config.toml
num_hidden_layers = 9
num_attention_heads = 2
num_key_value_heads = 2
norm_eps = 1e-05
bias = "all"
init_std_o = 0.00345
lr_mult_o = 4.0
lr_head = 0.00915
max_grad_norm = 0.5
schedule = "wsd"
decay_fraction = 0.631
decay_shape = "linear"
max_seq_len = 256
MLP neurons of a small language model. Each row is named by its layer, matrix (gate and up: input weights) and neuron, and shows model dimensions 16-207. Each number is 128 + 24 x the weight over its row's rms, rounded and kept within 0 to 255. Numbers have three digits each. A neuron's up and down rows have the sign that makes its largest values positive.
After each neuron's rows, "fires in" lists the words (lower case) most often at its 100 highest values on Wikipedia text that the model never trained on.

L6.gate327:117149123099087155121172128100117103208128163138113146166148131098113093133088156133132140171122133123170123097135128147141153124115125134141138143152120147115129139121140139137110105158139118092130119162076149076137160152150126137145124137151145131100108094126112130092080140118110130110101151095125137106133145155090127149192144125147099126119108104167166097113095098137130104107120124140091147141084096110119115140114130132131137180159112121155123152129084183098134127140139160110082126134166109084110101152152156118146134152146132127130113144184127101158165110108150126116
L6.up327:137068097152105105113131086150130124130116117116159143170090098155092145187165102099160161158137138139134131131157137133126082092132118109121146170135131140143142093104130192136141102129071102145115132118105131165151137099106167136104128131110094100130143123135126166123107145172167078133137148129184145165145105122127127099125155178096127139153124098125144104110085154081130127107119133095093148096145140084086159172106174141116075151138119099096132151116134124117140142130096132159126128155148145118134100115145144108132124108143079068129143141095116118167142157125109100120
fires in: "by", "for", "began", "started", "continue", "career"

L4.gate962:108123126167116125081136108119123129125098152175131111104107089102134136102143114141127136153145145077136119105125150145144129140107118110148099124128157108138129168137187109125098121126113120110152105163143132167101129160107151156145155094104154115139095153151114120132078145104136081171104098118098147114142088103159142136096103122130125123166137136159104153118122113131144135107184127110119113115082131088131123187112109135109136104131118155137070108099147064155164088106142100129111157149086122146112085140109152123149105157163142101140135134079121145155162138111134095167
L4.up962:165160151106163154101138151214129133131147099085108131137116141138134104097172151134106117114126104122125085124091126138080153112101140151090099148186136126071142158146098080119119137129144156148103156114104094135170171102117145096105135128106125133151092112120124141117135146146119135140129124132130090143108138142144121138124130139131115139122132177121088141107147123131111135119125123149130131106157104123111211135137120170128111107164094124132096144147122157151173123123100127112119074114148134107130145135114085153116074156131195164130125138116143158127110127095124114164
fires in: "the", "grand"

L6.gate1011:150149095125156110121114095131098140134095127060160148176132108119111088153148119135104091122143123121157163109153115097101169133147105110129136142127132187118064129127075130133119122108115068114113120148095132119123128130140091136109163168124137114122151102178154122125145136167128098166131100125121087154102137087152171140146119115101132077152131126140157118138100128113147093144127130121160128107140169124142140094101135078146105123095094127130153098137171125150122156159139141096107099121154148121109123123148110148147099165104132146102090130155119136138094113157147157103
L6.up1011:126148159143142150117110102162148100123104130100153149167133146095097107136135146136081095142140148110162094089144172106108139164093162148155139125126136104134138103144128126128156122144130156132137174151121139112127152146162118115108113126157169125103140165151118171128159138139157113121126086103089119169132129143121148114124133086137185120114103144146109121129092103141146093097131122147115092114111136126171123150104110074131154121102116133135149154142165151123144116145177159128137127143155108176105120148115100136109119129097143121144095119120086133131163131093121133124
fires in: "as", "which", "where", "under", "over", "that"

L4.gate549:100128136175160158114109141131123110113136127161087163098102082090099100115145105126127158130138103132084155147135126142132117177137111132106135144097137118115094135144121110156121158106108107159111117082121129083102133099125131164126115157144113093145142133095134131157093146174130113162138137114131116134100128138138100127132121157166123112131117152156129113153133118171111106148106110143119113164135104156189142147103134155119138131105116099148074122132140096126114142131113107105159137073091170175139134131119074106139097095118145131118135132100098133135066145180159114108
L4.up549:160118126129174147127113176137110144139139092114130133144108136127139116126149123121140139124129167115152132132120117123119087153111045136141133085106095135091091193124171116102123142169155128126148132098109129119121153136120132139225123119084143133135155075131167118127118107136141118144127153163112148109137093132118128139125133172114109130135112108142077143148144119165100131151123143146089125128142123108098123152109148140112091074159122150150101096113084146178133109175123126139141121157117114143106154138091138109114118143165084144119130134084138154128153107131159125143
fires in: "the", "southern", "entire", "same", "of"

L6.gate534:148137157074151161169139130166122113120117139117113116183130120169126151141092126117138104075120155163127092102136154115119112102145109121120069142151114131114141163097151134105158123137138105130162126112155113153114125135101076170126139115158140133084131101146130126170119146105152150138163142090143165118130121067137129127118102146102139134126103137122108136074098141102135097137102122137149131092086122116129165134099129127137164139145122129139134117117143142145068161133116107073145152094129098124155186170116125170137126167144124104124133142136123097099143168128138143127
L6.up534:181117093142147093142144143124166130118094097121181142098137138144140088131121119141105165116150123168123119137142103107141132129130150130143133140115158139136124126126117135063069125135114096141187137129175145114116176129108136130126108095139108119110130107137204095132160103113128137141132064137156142140157073102136088135089128133128109133151132131126116110128146101120157147138141121082144179100113147102123081124154143107145076116144112094134139148125155122103133122124117113108139100102145111142121150145145096118157127123146147151088163112148127105105116157148071144138
fires in: "and", "with", "he", "to", "from", "by"

L4.gate459:128121139141122120155112139170084117144117107181106132168114118114122139084147164179156114096117132097133109144116154125125146123108160131135147152087135121085171092100140158095142104124113110103107139123171145168112079093112126152132146116146133121127118134116137088125127086094106107179090108138113130142135146143124106148134142141117132142086167139108109128081120127132108139141118158121114171136143124110113164116093174144165129074084111175148164117101105136142133130147130129124104092145150195099143178127128109124113122115118147109123142123104131156143141055107101140167
L4.up459:157114128114108112112123126168136153141124128062149120116122100132145140182145143123106123163112098160134093156096120118135136187111122079186151146080133089138106148109163116132126111138102149141082140106114155163129079134117134106111123126127107140160125160135152135102135097098129146102096109159140097128163118136111112140086145112145152177080178129157082083138086121170151105108152161147163095111130129133134088107136113113125134151113119122114112143139141146149144129106120161114136110111157135099106103128112133122164082152136136088122090075114147109136137148126136130132
fires in: "was", "also", "is"

L4.gate72:095150145132155122122139121121102119160113118140071123102127096119175117159131115164158148112168102123154157155101136135102096087144129100141157150136169122099169122140165152115113134119132103150117106139127161084166137138101158132126132150169108116113097097170128120192116137139135117134129114097110129108104126149121110128118084140121103092136103126106063173139133156142130134167139119134138136103108107099134100136136149103081118101151125154121164120122142127133104116109149108136166117126141171131092105118175097148129125168155144156091104109143154126074130118130131137128
L4.up72:088116111100122126155127151124122117165140115085071113090113108119118126152160102110094123110141159122129127112152163135109112145141175118169148119151193123126167113115118155150140158131158152136127097102096145085186114135067118165101126149118080135123097094124140129152154148147152100151110137074110135108126130127139135115147146124104145068124083147131107157121153133159115116140125120110139087166135150138151126116135126139105129153133143117091140129116132115152147110125128123085129109129110139129106124150154092166152103133122138154101134094118165164108159140129120119109
fires in: "the", "of", "in", "on", "a", "an"

L4.gate639:149123110117136153118134125139105101133130183166100112119144129149128102138118135138156140173113102144173101120136175110119138148123080131152142118126154076152118096107099100091170125093106100125099114163118111106120115147077152137124131167106112104168138103149121157121103098122106119141157104126084184162156139127132148117159128101119125113142155159133110139127088149157114092125130071147085114113129127084141126132140122113145116123101096117124150111134121132137153168133143160101170148129099168125136152128131076145127106170190081102118159127113113088126151111143172169139
L4.up639:144123090103142146111132157142104119112144112091177125130179100108138126107124153157116119152124139134125140168057154142162118115162112114138141094132135118139125084127113117099102113114149078125126126108144079114100102164128147117147126154119133116133117103135169149127112076130113132138160128134084179146143118132116175124116122128121128095177136150153141107164149099126122114151173068166083119155144127137136096140090124095131115076148117102117121148135120097094160134155152161092155119144126140110133150129123092154125123104144111066125128143178128097144132117133110109139
fires in: "the", "dame"

L4.gate798:133112094126111117158113165114141110128123132098092139081093073145099112157116155133149131112129106100145092062102138123111112112124139081165125136180114148139088142123131132116151166130156160129134142143156140122099108125113124135116145102144102123115149187122156182131135142142143124143132142164152134168137119161134122149149139107130093066144099147147142160106129153161134126093158095131104119150135152148142139129133105143159180129148159108147122098082142066113118171137169116121112137139116147155091151095111102173143132137118134150104168105095148130118119148151132060144
L4.up798:148142086125107136134132138123114113095077144115126136169118101097156155175099134159109142104096121129150116104133129078089088119125125109146133135136088090134137165157090109098119123150129162129139165125097163137099111107129119148161162128126112125147175134120155150128106136175157112120116110158120133158130133147141120186163137096158144133183102131127120114106147078136147083118127177130113092122132133099118147119106140105174126099134115142166128113116155079147130136094155135089108078156134139161141118122130123178131128122120157124114145124110177125138143167104164110138
fires in: "its", "s", "released", "on"

L4.gate106:119119084126141141110147132154104145083116190052073112112143096105171152159152111157107097129157131160136077124121133110119087170095154106122158116099144129146133146137133140092166149152123161110120125129169158116109113161121125137139102122178120121110145081116140106143137123103132158146110117129098144161104131172115138089154090156170143141068093169155099114149164147168129144077147113162122124122151122132115138120116133150124148150114123152152148133140117104119118171162092137113121161103132140130123132118131147147119119116123139118148103138153112098113163140142115118090
L4.up106:090102156135146148151143147162108168126145126109114136143116098090108119112103113148132099126167104124132114118145115116115130128110146130116154121113125098121117134119143102155126160136164169137177120086117136115125134140164112116143167126133143113117166125091113111128135112094092136136179158124072121126129146130086160103127129108123199102139084147136119121121094133107129087105122144132159085153125135119167143094110171133147178154145161093165105108100109102146130175158084146134099114096140196149158104084169131110117164124124120156162149152097095110119136143148123120112
fires in: "that", "to", "the"

L6.gate1019:095120099140170152136120140121156137173122156129121139149162166097160158141106053147087114134127145127157122138093148142148153133140099113115120087107109181119141123131129081138147110106121143172133114055148142151094144164103105123127167135080177139128133142112126159107141104114125144196100121102125129106113142126121109094135099113103116132122120114147114123111109161097098146107171133124125116159136146129089143156144135079175141138143097155168115086164104114176106133124128176097098105121136105117153108096123085121134102110097101140141107141126157167108129126156093138126
L6.up1019:126179125144100131114121142138170139110113134110113093166110156171108115109127102120091127131128145152138102137086124133128072116157121143172135120144127117129132097134123106146120140093117111122142158119122119137145116123136129128092103125139096131114135116113179123142134143158119112159143138084151094175160165086128064129106103126136134171188114151098109119112117130125149134129088094140148192111099150135130120115151096103152147126137143150151156114138157098115109115165087107112140127127149093078181124157137148111125099102103146062127094141111128125153128127133169102163
fires in: "but", "that", "though", "which"

L6.gate644:163141148130166164142106149122145162108096152121118084132112154118082154134116122090138129104105113161112086157167116079146124119127096123105115134118133104110134138109127115158098127145114135088160126151131128109115158102140138168108140157181112182122070127124137169094089122147143166122143091173117109111143103104131085106140148164118100100167123181136148113137120133125121154131121117144139135131114158151130154137152093149118107144149146130088088126195084050140123069091147152139129078108118176123134104153127096110153122147135106101153132131158119162167097117102103110154
L6.up644:145131127148104159184140139181132153139132154147130135100134070146125089156161130116116098103141154125102163105137091099106101087146126134127101150119108121156154076120126170134157171072165150151117174128125128121163141157117125116106146172129129149119109110073162128114130127156106112112128107168155108101155134154094110093166148116116055144155151085150091088118114111148125128137147139108121127155108140142119158110154095112163133089131125131143144146097134071118132129145124138068123127173077150143105112125086119122113107163161087156138118130116125122167086139143137110153
fires in: "no", "a", "one", "any"

L6.gate857:145152132115114131085118139113100139106158121153106101158121169070118075128138120124105133133112131096095110136106128099119125108156133120133116165135142136102162113141102158087104132161131138133085125168138148137084117131108137156136114125138120144109112152173140123156126116151101103159109124117116117105126104098129105118084132119116102148118099131111125147165113174130073117108128132144115154152142113101137115107139095124159136130137102133091128122177108142160124114134150120171116140130103135154108159175130152118150058129170083158096152130132123124155068124153113121131
L6.up857:094144140155132142131120143140124089089102103156116110116103148099101130110114120132134133113132176102105173119152132121110107118139102100104113096136128139127120139082148139124128108156147090096129103180152103153134092128148122149141103158137129134114149119161104112103134092145097121135136146131153121127099117139138162190098117103161087137155100116129083127134107174098167131155138097156139127126108087098166131077161135089151161123147128159124094146134137128155107105129111148119112084146124133103099143148125128129108129141137101161118159106156134077150117106085093087115
fires in: "a", "this"

L4.gate118:113081088182148151150178113132145115128121132100174118083175091156117122147158096127137120118132132057149164136107116123118082137116091121119146142115094150132083146118159130126141106130135118111117112127150162115077133144095156118171180126113150151117100158090158163128131134171139134147158152119157156149115115136123130119116172102136093126161146186115142137155149131120122100105071130137139157138151087125108129151103133153108117133121129148135088154136107127163117109138127128138113137122105130137109158141069125108128173136105146149082121141125139146145169133050107127090
L4.up118:116144139140164125136111130213151112134111107113139121088142124129150140146196075086178140117127122133118121106138133086158140160118131118145091097145124149075115168132168107145134139191108116132111153150129104138123143131111145164167132131114152152115103114144149147132108176142123120132124152148144145102137125144130130123117142129113108117126130116150134086156128151104107125089152110138100133129130124132091145118116112119117144125139066132114138153143107168145117086133131117107111127079106067132137115131087126080125100125117165166151134149131181126154158101087105185125
fires in: "the", "their", "males"

L4.gate792:115116127163140173115128131085098134113087129116107203149108134103111151091108119131138084105140111142120114137123183104077138120139056124130119124107110127145090088121147137113158156110128109118137091101095115128105095134118099150158131116102108149136128128122108114129122123104118148143131163106142154108117126080125147128127128118198151154125121157126089106124118155158125131153125090086128116136110097098107124132133132142134130104152129125097124129176145136129148182119150111111095163118112173124117153115168110123178151135122143114171118123126118165151145135135121135132
L4.up792:155119119127148131131172079109152127156050106131094165107105113145132123121157148099137141153169149103109142116151132171114111167146103151125121108121103112142128161153158187103138107132113130162114106091123157155169116127071094145131097104122154087163093109124130128145109116175185121124091126144139104127151100128126141147166131130155118129104146120109169136147081179156116160120140134110079122122126144135127164115104117102145124112101109147110130131108143131137158104118124132150126074110121152127081137152135132160162130082122154121140134145118161083111135139126124145146
fires in: "with", "by", "as", "ex"

L6.gate39:192133129095164130140126165177132138138067156117078129173136154182138111122130144105101158108082103138104073095125104084105154092127102134163143114125111149139088162113128140090077120143137148130164159136141108154108110137113129075127135129158113166122109091113151092152125092115085108128106111096114146122125119150155120142121121149106152147140114114116170125165123088146115138152142115152092087118099086130167138125171148127136103113156120159114147153143125135145119098115140100159145112152116111146143105121108113151135150106157101148114163169139164136136120141140130091153
L6.up39:115106133072134120109125141132111169119113137180134082143149087117111121161117081116102142112103104112136131173097147099165134125110074113164102169141164116122146134126107111148125130137142154131137169100129155119143127119108146064156159145149120157114155083139139144161114129139126118109130129100103107094146095183058117113153118150100099146132074130168170131152141137082104133157108124128124146102127122116134069120118180126147168190118122102139133108115152147134118121158171123154170153113154153121101150149115150115178117124108133153143132132159120141133117129134178115114
fires in: "he", "is", "was", "who"

L6.gate35:194113131123152170136106160098126099145139125127128115148155122151157139165129115129144132168154080133076117116152140172130151127131094150106119142095167110154119125129120117075132093092118172138130157106120083169107188100118101098131121140132133106130149137139068091083149079104113103122138106132105119082085163167100055133110133135158116143133121130115113099095138128161125109134124163156120127135108119139119136163129130167105131119163119138139115127132131145101170148103144147135119132131097129120151132135158150127148164123135134106109149135115140142119119113138149137152
L6.up35:099117120115108151127126095136139130098132151166163205088160129079110137138133102120133133103167113149131102157146134138122117105116122111148180162119118127126138118122112119129128139077127162111141135148130137095093122116125100114116099148158144132143116091110109142144121120118113161127120160113128159160145123121154127141160166131104081142147097127136140139180103130139154091165124116121104076103155114081171149134124149127140121109090085113111151150111118147159096182137125163143118113119134179103088136128137139150081125157146121156122147123102116133107111116171109091154
fires in: "in", "of", "the", "on"

L6.gate99:131098120133169143117105143131175144100084155182116110117118159101074130142103165138168141119149130117109097144115153101182148113114113128137107113138099143116120100144106155116075107117114093094136130134118104130073158119135141150165190127071097183133142096157156115162100142108110117086106161128089126117144127114151129140137153119145164135105122131116124128142130117136120072152123168113133117176137155151095132150110116122165101105077129133127100115111151115187126128161138094139142112128116137118153081131169104181125115112148088145109159173130174160162119145120143119148
L6.up99:143144141124152083098100122075111136126119153209151142120138166104070118130155172127147135142137115116149119141098147092182143103192136078122097152136144151125084126099098139115151110128130098114155119127094137169101114102164100101168121143161100144119077117113122131177125134128104121153175139111107109137116135086131168126138101127126142119128136103122154127109164121097145081115150146125118117165103124131082118143134156151157124143092145114113150116135159134107149106152155108148150136125108139149118102117127141125144163114112116092117158187113104107177164126097134138132
fires in: "the", "to", "his", "from", "order", "win"

L6.gate207:146105117161138140120140137121145111154103141135143142109128129159126139078138100137142119143137132187130075144128138150105135120129125098102143129104148069135100142110128126089124130133107128083113163141190138110084131117088129181135152115152066132140100122125124164134134097104155163157160117145118119118165159154142151133116135114110103112119151093090127097158163108134132148112139160132124129112162098103110125095163103115115139154182163125136125072107187140168143071101182126131124085147082107059128113108150130146132113113114137138149111117117140166138115149129129117090
L6.up207:143140089104114108109103122171132160142109151123103121136134111142175124100109108137097115141115122077104086188130132117099150139096138112163120147147150134117135149162161114132132149157171122175108150127125133115140131157109113144173139155110099168112117117166082146119111112149105134122123145114142090143128108155098094132113179125148135149083125132120149130111140150133128132158110169194117111098104144115127131097076086150130110039120113160135118150139172185144108111104150112144094068129112108125110101133140091150157122141130147141097176129138129154136138111166157106066
fires in: "s", "his", "its", "whose", "main"

L4.gate351:129110112159081133142098103189183139117109135119132103131126151160182121146118105126108169100098166124046099109114117166136110132128126138186100123069088160123111109121142129130145153136076139142138161122139152128153096143108152145168116102150127103129119091142137109113147157118150149117164117132136116134122149148079110143119152123120136131077135137163121115124115140110131129137113128140190106116114134143137090119179152157143116114089122150108123142127103164063132117136168159161138114115118128166115174123113100145094116144138105102139128124145180155116135129116176174114
L4.up351:124133148150135144131087148171147106097113166145154137113112141174111134119176123181106107141134090122179126163112142160119105129114113089125083120119122107098136067108160158089126099125113073107111106138121114134135120091128139146159116136095125129141134123122125147123121125138160095103139101107135142142121155104123127115130155175132144140118109134146132141109105123155102131157164189169109105107101096138129089133160180120161184130115100110109113169096106129104143102137154132122147124146143191155096137128143095174122109111109096144170111104188141128097134151127112160115
fires in: "also", "a", "he", "then"

L4.gate782:114160090116114109125131136177061089132124162147114140085133135153108118122109097135112124097181083099130117109123122145116141119112132097155124145116174130153144145103133111126102163137134128114116135081092151065159129125111114110143148144125081116095135109110145122123108121134142110170149105122109107131106121175107122139169138145116160119114103168125118122091141135163064088148100153173111138106150138138114152123129103110148085089122114156118136111117121146111134124136193153093106113114109122136083112109143155130139121120100098112123149132167117163119111185128114154171
L4.up782:156123122122109145115121091145092128141117105087108141137122115113132121153124144128116129139164076145118175155126128105132131093135111166136161148139137121095123136120117159156115122120134116123137135135116187141085093112118113096133130128108126155072058142119101127131123132138126141132134113103092108125120133136117160115157133105109131134153121081139097096104169136131128137118111132148135121125067155154170098144124115111103171139125069135139113142127126103131115105126158104110115113140124141153128089179183113178134117207119133106117105135131110184112155113139091117121
fires in: "of", "and"

L6.gate714:152126107158138107148125069115142115113144122135108126172095111094134141111133137133132122131144136123126141160122161145123163158133176093150117120125161141115139132129119154142134145139099145145127105140166101161169094119142151150142141100152150130111093121132135154120113118116181088103144080178134178140089139096141182131171153155087148141126112159113124078124101148131113127107116163098092183090126135132107141122079149121181133116094128125131077172117131156138122124148094103104109127175122073108124102152123161186107105165141131119099141138100123141131103129167167101138
L6.up714:099100149118131155159128112127127182113164100133190163122146067176181123136121164142123144134118109151138130113141113144103119137117131118160129150118168120145133120110147139137160159138102138102168159132106130132149131102112109116124125122140129143112129122102120166124087118114117146157124086144142155141124187077073108103112146102134137090127132157133117145119120130127148134133131117148078101116143157161127055146113108106123113147151151092090173146126133151090148129126147106143180168100153097167084126128146147131090139146080106103117122131161106129132129102130122108109
fires in: "by", "featured", "were", "featuring", "included", "are"

L4.gate117:107140127132118108129075159129138172151124150115126071095133121128110120105137136117119155142126107143117124115098132094122130133113113168161112110140115152149097161143126139096187130114105136137147069105143126122103179164133094145143149096128082131129095125184160142142138134133130123182076179161156138122130133136156121146145103126133116134152087101139117093114113207154085149124105110156099078130105080146153117127114105140130058125112100113130099099135089155108171154116130153175133133149148144121120147130141108161120106139148132121129110109136138117113149159122168134135
L4.up117:150108128137108184124146129135127128104112098126116138107100081086114120151120113066147133142146131125125138085135121132127141089128130132060089142139153130110116105130121118106141168157113163123136127128098140126119100143128139151174149099127133113176135120109111180142136161148130115125143127147133135134146155179087076120145167127116135098128141130153119105124099115160080100153137141155128170151150120123123127165169205161146161116134158172134115114108106124128151106122116160159123088086092147132092146172118126145087083093145133100139118189160156141105122131097105153101
fires in: "on", "in", "released", "to", "for"

L4.gate983:111122141138178142074068171108099157181111136101115144147126099126133102139142155141127148082131162169104112099128152170140127122135123131145078129092152132133134160088127132113101141114089102150151129145142151121113115116085074163106148115150136119131071140123126151161095118131130134191139112127148095160152125107122132167100103139103105097170103136131107135123165146156153118140094137138124091138111127145135165131124181061124143142131133175162104093136157154129132167142101127128117110129137084131103102088146134130136098152111125141129146082069107130136133118103141106111
L4.up983:140108114127149114134165157107084132099113102166121136150138112092100139110131160169102126140154149136138128114119166102156155138118120129131087133093098148075140132124127152122144113113123179136132105164155116125139158129103124110119155146123088142098075088142050136170176119128119104102140162164131103122127087143111134130113140125156178179157134142139138070122071136139140131102119138127128131119162132136157125176114149073119162131110086159161168122150157163160135149104141114142143113137157125098114153123145134091101120116124114141111112131091072133158142102115133124157
fires in: "or", "over", "with", "which", "against", "at"

L4.gate1006:094157126118117152132164130107117139116140103158106126164135127111122094137138128152170113155083150116170122142146139125103177108147095139136127131151149090054150154139137163115088146135138129112105114107078116126120138112097163104138114146136121219119156157112159087093134101136108167151134117099153131121118131116098155163113145134114159155113144124144156168137115112044095139125165145140083164121071151105102118110126136141159110090102115137108138125105118079093131128149135146126094142133147141116160155102142149144070162127154138122154133116124131128140105145136094134155
L4.up1006:124119144117108171109128141143106076161130095162121149112112140130112098099151155153169137131165123166152119133168161125154139135162118142159148105143134112111144146099150142108087120119130145132090140138129123121123119111125120119116083104166116203108139128141142083115110174105129107159120110085114119109144111116146147164131146098149138109162141113165157125111088124084114118096117098119147147102101147134101172153155115143149152126138105130121160125116157144126159162111120096162094114125155116126199080135171138118115105128147103123119146115136103107108101088117116161146
fires in: "is", "were", "was", "are", "synonyms", "being"

L6.gate388:144102115135153134137159129163107130134129107131119107102121135132155120180121186143112157123131126108130110121090132111148128151128083112097123107049129160109141152153109119138147117131138096119131161136123179103092115121146141123129140082152090120174095106142175151163126098146096105147156118120104087124095141132108052102108131140138148149092136135144090138119119133117085101163147079142126128127164120101176168127109124121160098137140103113101116104139164202132134138156149153124123118103192108139135180114166116155132135117126128128077118158125109114134154153110163112110
L6.up388:161107130076120161149167145134142112138104109104108110120117119130136131065102129124118152143137136119138135088158129115121132140145088165097099158114189114124173126123146098161138112143163126129127169121106148141130149119118076141146173141133128128095115123135141092160113128146164123101143125137124115111184097094122130134125145134132143142111133115064094124097148141090134135202090126149121084131102111171124135143133091141105156168177168107123129101146118151108166132131146118122129104110155116165138142152113142140149117168138112118087144162151096082133169153153158108153
fires in: "the"

L4.gate566:092119085102123114119136176135128192127118127110139127132090163143113113163148134186127081155140160117120127136165117124150101152098135124139092100156102126149133134112101188098132109143111114145155161152157122134116127115160123129118153107141123138160126122114116167141114140151142135141126106105106158146141142124122101099107113133125120131167112141127131145139127148123091119141151127130059173128135101146127093100103116136133086189127149137080132106178126117106114119113090141136129179129120138105140072131123086095122110145169117139117114183173120090130164123111140137143
L4.up566:121128171089165134109113123109145136145102145114131102146161113142083135156164149141139144125144138138164109088173117170134125107121119138130088132105131099090141109118122154142134114125100115126147135142154113128118141184200106157154174118139147121094082132131101136139139120104160109171099141132147124142098092099125133129150149122102143145111139149093174120152138119112119141131143134109126079103168121101123114113181068106108124091182132173125152099133177121108136124116151086168170127071119152117113131126100124081129122093145177115161102118159100145126135143131170076132
fires in: "under", "to", "from", "underground"

L6.gate730:143158141146124159130130102104135128113091120163125125153123110135071120127132131119148160126138118120127090158121150157110143149121096188152155183109139128088134103092127111075119076115142127148140113079164121177166112118133136147158092133140136127173133096169188138097130126136122121118133129106168128112159133161099060130105123136156159117144084156139122089103134138115123152132138111135129115098110172131088114116124174128174121097151147161161126130115095135142150120108153094127097114130184148129102153084116125140098111132103148159135156153142114114126136116153098134113
L6.up730:158087127118111095137107093116132179146077155147117152105137143113078139078087132130132128148120103096137128162106092130119137166119142117130119133104124160125121100111131164138114096107130131099145147126139136163133106089143119151099146091135133132186093110159144215117097111100113129090122186123127132153134081158097080132118121149122134078105131121158116096109146146139131152148150142124132124124138173104155111095166192094136142119172142136151104141101109149138145105099143128134125121083152127120115152142124126137145147146107115120117148159167143139090138125128137090096
fires in: "who", "also", "he"

L4.gate877:101152103110108130130143143113131157152128145177129103113212117111135142136123061148119159148134105151133068106132137178131180106134104112180117156130150140119108120102164125118111125102120140126130150161151087137110134135134117088117160124132143136091124115083121126112110136135136140102128130134140123127165147122098099121130140116166120121119109124138098172161096142165146125136146089113077117194102113119118075143098135118145165131127133110132132116154171147147136143133126103168089109155131106124142184128137138116127136162082154158181140130127128103120124151117160052143
L4.up877:155098113092088115086128109152106105104113067125136098122147175141134120145121170141162160090157161130184158119156170103144102137162156122119138113206102154119161102101124116131123157117160180110123157116157123129172163138165102119167119135176112117167112104131151142170127116162102147149119140100140094123104093142140112111114136125152107143138142127090148166136142118147120094142123132130146118165146139110140127138121150178128123142075123139111132121100139128086084102106104100100060111164149110143140124091087106119095134103122121132109099132113112140114154146093153146131
fires in: "of", "in", "from", "to"

L4.gate417:101113145119151146131139129112140147137147144123138145173128126095123162108153122149123045114133136068137153109184147120119104114164144139157106148097107157143150109158113161116115117162087105109164146058122108116120125145147114138122130109144135151112171099145120166121139111126092157132140113118114159096106118117094138091102163104148143140136109117125137150142090091091119137111120142137139177137160124129108116115075098155095079126087149101116176140092125137110082125115116138128088172110111108142127129109118116162077114119133131104126161099166151144181115096140173157136
L4.up417:116133132124104112180119190119135128155130137145115087102103120125122140094100166109142117121137120137162100109101106142166132138119120128185173149113130167161103114160087111136125099125158074113162140138170122155119148145095124117160127111141154112120156104126157146145115151147146149112117144117099189116086085137128136151126114184147127162150112155087169143138118126138122135127131125103130120133154101123123078113122100121113113151118131122106144077113146125107141107116149103111134121109155072136097114167106102176094174100110132135149153126129130122182089110114115099130
fires in: "to", "from"

L6.gate129:137174102114131131109082178124090127169120156130162124104155132162101068086158151117157115133130104106115139150156124114137116189114121166102132126118124142128151131054116159072090103135140134093133129089158122142145123122119137135103091111144167154121138108152137151139106165150150150139116087132129135155093164120156122140144132125095118119150122165135119096148121167123117087154093168114128177111114132121139150120153148158101139126149132152123141121124133155122100126134121148145134123163134097130148082099122091124105121135118083112130194130160132109115140144115111065109
L6.up129:128109136108151136152098139133115113145091111107145050152138134105128147194088134103143146132073126069144132088138125125117144113130161107132096102100179132133126151112143112143112143119116122096150140124153138148144111139130133083119181134128141144122076139073159135165141118158119135148100124155150147117095167133095096125145128129131147116120150198174138102108135137197110109149166127159106120162135151124107095125147102108134137162125127129184117106114148106118147152112132131107156117151122086135105132157127154111140150119093145132124112143155138116132168180107148121130
fires in: "to", "make", "made"

L4.gate536:139121134101098121126154099122140161110109140147140084158121143130100139120107166153152141136092129112118125182122125158144139181126161100165109122122140119153130119088140122102144136120115141158125132102148153176085061127137160115076093096096174112147099124133095119114120089166127124157099053155109127132104122099107112130168149132134170124116130148120140102099132107120162136076155141135153083177091142153165128132134146123145176136121126163121106140149122087153147123154116098069117093185145110120111167095125100139177124176091152155154146124104148131122153111123085143116
L4.up536:110106127166152131142147133134164154155126137130119079146138106133167141111141121146146124151083152137082136183116103137104153150146123139110142136108103107149103126088154173126120121107144124110086101126122113164107092125124136154131111115115191133140107131158121200101097141088128125121121108158181081133135135091126142100085109083130152171148143181120071158135137155125123126143124147147133126114084148139116158134103138124134148115141123095123095115123112129112194164127122151153133127072142128131127143109137148090106155137123145090086123101160168156147137122193143117145
fires in: "is", "are", "were", "can", "they", "was"